config.yaml
head_dim: 64
vocab_size: 8192
norm_place: "pre"
tie_embeddings: false
parallel_block: false
init: "uniform"
init_std_down: 0.0
lr_mult_qkv: 0.5
lr_mult_o: 1.5
beta1: 0.95
grad_clip: 1.0
decay_shape: "linear"
steps: 6017
MLP neurons of a small language model. Each row is named by its layer, matrix (gate and up: input weights) and neuron, and shows model dimensions 149-212. Each number is 128 + 24 x the weight over its row's rms, rounded and kept within 0 to 255. A neuron's up and down rows have the sign that makes its largest values positive.
A block is one neuron, or neurons of one layer that tend to fire together. After each block is what it responds to, as a language model described it from the Wikipedia text at the highest values.

L2.gate833 [137 145 183 151 143  97 149 146  97  87 144  74 160 121 144  58 119 140 162 136  78 135 134 134 134  98 101 102 121 129 137 122 149 103  89 117 127 122 109 102 132 148 165 156 111 138 166 147 156 157  92 138 133 152 137 158 139 148 130 141 102 132 176 120]
L2.up833 [ 91 105 119 127 169 102 127 119 135 179 138 132  99 163 120 146 127 144 107 122 171 109  89 150 131 159  81 120 115 149 114 100 108 130  93 133 130 130 138 129 117 144 145 117 128 126 133 147 157 176 102 126 107 112 155 127 117 132 117 135  97 180 154 121]
L2.gate858 [116 132 163 105 111 116 151 137 106 115 132 153 127 109 142 126 190 106 118 108 125 140 142 143 137 156 119 155 110 120 104 119  72 122 148 195  89  77 111 133 179  80 167  91 102 162 138 118 119 106  98 120 136  97 129 104 141  74 126 167 107 128 180 115]
L2.up858 [115 160 128 128 150 144 127 109 141 110 108 144  86 117 138 122 139 146 168 125 127 140 142 154 127 114 148 141  97 160 143 121 114 133  89  90 134  84 135 122  95 112 154 114 128 178 161  89 107  75 155 105 126 129 103 126 166  89 101 144 106 140 131 132]
L2.gate1061 [133 119 151 131 114 103 144 151 132 107 151 119 147 134 107 147 133 151 138 189 109 189 156 136  98 117  97 146 194 135 123 139 117 138 136 112  94 154 144 128 108 112 123 124 116 151 128 115 148 112 136 131  99 137 144 102 135 136 153 146 147 145  93 127]
L2.up1061 [126 107 108 100 122 112  96 124  90 125  93 141 133 131 124 113 172  86 105 125 123  90  87 127 166  93 125 119 111 138 111 127 132 152 132  84 115 142  88 136 101 135 152 116 128 127 146  93 157 147 171 130  61  88 105  97  76 115 135 111 151  95 138 142]
L2.gate1062 [113 145 174 138 127 110 145 133  93 162 125 190 110 125 150  99 119 130 127 119 144 141 106 143  98  86 139 116 130 143 123 130 151 130 105 115 136 129 111 118 112 113 125 101 132 114 113 112 143 124 133 125 145 166 122 124  99 125 140 130 104 117 145 108]
L2.up1062 [141 144 108 128 136 124 139 110 109 157 155 136  92 111 158 116 155 143 136 117 112 142 124 132 154  99 134 134 169 121 169 144 126 136  92 126  88 109 124 118 135 121 155 119 111 144 156 211 120 135 109 159  67 140 108  98 106 111 115 103 144 156  96  94]
Description: Word-completing subword pieces

L2.gate710 [133 148 148 115 119 105 124 158 188 141 110 167 134 109  87 151  85 145 150 137 142 130 118 168 162 143 113 137 116 135 156 147 109 121  69  87 140 152 170 142 132 118 137 116 155 158 121 102 146 112 160 148 117  97 102  91 123 158 126 114 126 139 131 101]
L2.up710 [112 121 117 113 109 143 126 144 173 138 120 111 126 103  90 161  92  94 175 176 151  98 137 115 119 120  89 157  88 158 134 136 142 126 117  75 126 148 140 105 140 204 127  86 132 158 113 138 176 118 163 117 154 120 124  76  89 120 159 133  95 155 134 125]
L2.gate821 [140 148 145 106 136 132 124 109 172  86 150  84 133 154 190 134 133  93 135 134 126 163 153 109 145 125 138 127 117 144 159 137 126 126 139 118 109 134 165 166 146 172 153 139 150 130 103 113 130 125 155 144 108 155 123 130 137  95 124 138 143 101  84 122]
L2.up821 [154 145 138 109 155 143 114 120 161 121 123 129 120 159 105 147 157 106 150 172 133  63 120 167 139 127  82 105  98 144 153 110 137 108 174 128 142 121  76 104 129 108 170 109 187 118 131 102 124 118 148 139 139 106 143 167 108 125 128 146 117 102 158 116]
L2.gate1058 [107  65  96 117 166 125  93 140  97  97 145 130 172 119 117 125 114 127 103 159 105 146 129 115 127 140 141  88 136 124 142 133 129 143 158  87 152 157 125 155 115 120 100 119 160 148 158  67 151 141 144 137 113  86 119 128 118 133 113 112 132 107 113 127]
L2.up1058 [ 65 132 134  98 134 116  95 146 105 130 146 105 131 160 117 106 121 147 107 137  69  58 156 135 182 111 133  82 119 172 132 153 145 141 147 148 132 110  96 105 114 133 128 143 144 104 140 140 154 120 135 145 105 106 124 159 135 107 154 139 128 113 125 125]
L2.gate1140 [130 118 145  86 180 116 162  97 124 118 121  88 122 131 148 153 123 122 139 137 126 112 157 135 193 136 114 144  48 124 116 105 109  99 132 172  88  79 130 111 114 123 122 110 113 167 106 133 124 123 169 127 162 101 140 153 159 126 139 147  91 104 122 152]
L2.up1140 [126 133 116 109 142 125 102 134 115  80 117 105 171 122 165 103 101 147 171 142 143 112 101 163 162 180 115 139  96  71 157 107 153 127 136  98  60 136 144 139 112 147 146 145 147 153 129 140 133 121 104 128 178 157 111 128 134 108  65 128 126  88 119 116]
Description: Word-completing subword pieces

L6.gate62 [108 170 145 129 132 128 109  79 102 113 198 115 142 108 111 176 117 135 124 118 117 124 142 157 134 122 136 106 116 114 165 132 134 143 156 136 135 105 136 159 115 176 150 124 107 129 138 140 166  96 107 125 132 140 144 166 139 124 151 145 122 116 123 144]
L6.up62 [127 131 104 138 151 165 100 161 135 105 114 123 170 136  83  92 171 120 104 130 156 112 132  97 158 161 127 117 116  95 154 105 151 121 162 111 159 106 182 151 116  88 142 136 101 122 157 135 145 136 182 137 121 126 180 107 139 153  72 144  92 148 115 162]
L6.gate63 [ 75 194  97 128 126 150 126 128 148  75 150 110 145 130 136 150 169 107 130  84 161 160 119 124 137 113 130 129 130 138  74 131 142 112 134 147 120 158 161 132 108 137 120 137 108 158 135 105  84  96 159  94 132  91 102  76 140 163 127  98 136 121 145 127]
L6.up63 [147 109 141 121 111 158 117  66 160 124 158 147 153 186  99 151 142 135 146 102  92 147 138 138 132 105 131 136 106 155 135 125 134 136  96 116 118 129 142 100 168  91 121 158 126 155 149 141 117 140 156 112 148 126  95 124 100  96 179 100 104 119 131  96]
L6.gate103 [113 178 150  93 101  90 127 130 146 115 141 131  83 126 123 153  97 183 137 113 106 140 124 114 173 132 150 130 154 161 132 102 118 169 116 112 137 150 169 115 125 126 113 119 134 115 143 120 128 117 143 128  89 112  51 132 119 138  70 111 130 140 157  94]
L6.up103 [157 130 156 131 153  89 175 119 151 116 135 111 118 125 110 168 139 129 132 112 154 149 123 108 163 105 132 155 151 157 121 138  98 132  91 147 114  84 130 127 103 206 104 140 161 106 124 157 127 143 133 131 118 153 164 119 117  88 138  88 156 203 143 109]
L6.gate702 [139 106  87 134 112 121 121 146 103 129  95 167  77 140 133 132 117 100 149 166 120 118 111 159 179 112 132 114 130 125 141 101 117 191 135 161 113 114 137  78 153  77 110 111  95 118 112 132 128 114 154 104  87 129 124 116 156 109  99 114 149 152 145 147]
L6.up702 [ 84 129 128 129 128  84 178 133 142 144 147 130 115 131 121 102 147 170 128  83 106 141 123 118  86  97 148 104 111 141 132  57 106 159  72 123 168 105 105  96 104 121 149 158 115 166 133 144 121 114 177 134 135 123 125 129 115 185 123 136 110 141 113 130]
Description: Compound-joining hyphens

L6.gate254 [148 120 126 136 105 149 113 142 127 145 146 123 163 185 118 105  67 139 150 145 121 162 108 158 134 143 112 146 121 116  71  95 143  67 134 121 103 153 106 155 114 180 103 117 164 153 147 140  93 120 189 114 155  88 176 104  98 128 112 108 112 157  71  85]
L6.up254 [147 144 139 115 123 138 111 122 182 113 107 120  86 118 115  95 102 122 116 152 117 114 134 154  81 129 151 105 155 113 109 128 148 117 122 123 144 117 167 154 163 127 111 144 115 183 104 124 120 117 175 109 121 120 127 146 154 132  94 132 133  95 136 102]
L6.gate871 [122 136 122 108 158 154 114 104 113 106 108 126 134 152 122 164 115 160 144 112 144 127 123 130 126 148 130 139 134  96 188 187 140 157 125 153 131 119 125 120  86 126 129 129 128 165 185  91  85 118  96 133 130 135 147 133 161 157 131 135 154 128 108 119]
L6.up871 [158 166  96 122 149 182 130 114 131 142 127 133 114 140 169 160 111 116 132 102 162 104  77 126 126 137 102 109 133 131 185 160 118 135 143 132  91 113 138 130 124 125 157 122  66 184  83  97 108 136 106 102 127 152 109 134 178 164 103 102 124 100 143  87]
L6.gate977 [145 141 125 149 164 141 102 134 138 136 157 157 111 109 129 119  89 116 150 122  70 136  96 171  93 130 162 106  96 120 167 157 140 112 109 145  88 154 136 106 138 139 179 138  98 114  90 127 168 164 132 131 123 103 121 145 113  97 111 110 111 114 182 132]
L6.up977 [ 99  93 132 112 137 159 135 122 157 158 126 128 117  97 112 109 133 120 116  98 120 151 145 175 121 159 135 160  81 139 156  87 165 108 119 113 119 152 143  95 122  92 151 135  81 179 139 147 153 118 144 107  92 123 110 101 131  74  78  83  88 155 137 147]
L6.gate1104 [156 127 132  95 146 132 154 116  85 155 122 113 164 123 102 130 163 124 118 107  95  91 111 150 151  82 116 133 108 139 126 153 134 104 109 161 122 144  89 142 151 108 124 117 118 124 130 137 116 137  96  98 139 110 155  32  87 127 149 129 163 138 136  82]
L6.up1104 [182 139 120  72 144 120 133 141 151 128 151 164 148 129  92 118  97 146 120 147 162 126 107 107 108 187 149 143  95  96 180 111 119  98 118 156 126 150 142 135 140 148 156 131  82 131 112 112 120 116 111 113 115 159 120 155 116 153  99 100 128 130 116 164]
Description: Abstract noun endings

L3.gate676 [140 118 154 104 114 100  83  92 108 144 110 139 111 129 130 150 123 138 110 120 118 112 160 190 152 104 112 117 110 159 118 142 132 131 116 106 122 139 152 126 136 108 119  77 121 107 130 129 160 154 157 115 129 113 118 136 108 132 129 150 140 121 153 175]
L3.up676 [115 129 157 131 112 175 132 127 105 128 113  48 105 105 140 127 123 129  91 148 114 141 152 148 115  86 114 114  82 158 131  84 119 103 178 104 111 153 188 136  93 157 114 115 169 104 110 125 104 115 152 135 130 128 150 143 158 158 131 168 110 133  65 122]
Description: Mid-word fragments after short prefixes

L3.gate1107 [162 146 148 157 120 101 136 134  77 141 103 104 107 113 148 108 135 175 162 158 128 150 125 127 155 151 117 148 104 108 162 149 152 120 152 146 135  77 124 119 100 132 120 105 109 128 158  87  88 138 152 139 109 143 153 136 150 119 138 132 118 126 106 140]
L3.up1107 [138 116 146 133 151 146 108 151  86 141 123 133 164 120 138 111 138 102 141  90 137 122 148 131 135 139  97 122 175 157 110 108 113 168 129 109 120 148 101 127 157 124 129 150 130 110 146 164 108 115 120 128 128 132 131 225 124 121 145  96 153 138 141 105]
Description: Hyphens in compound names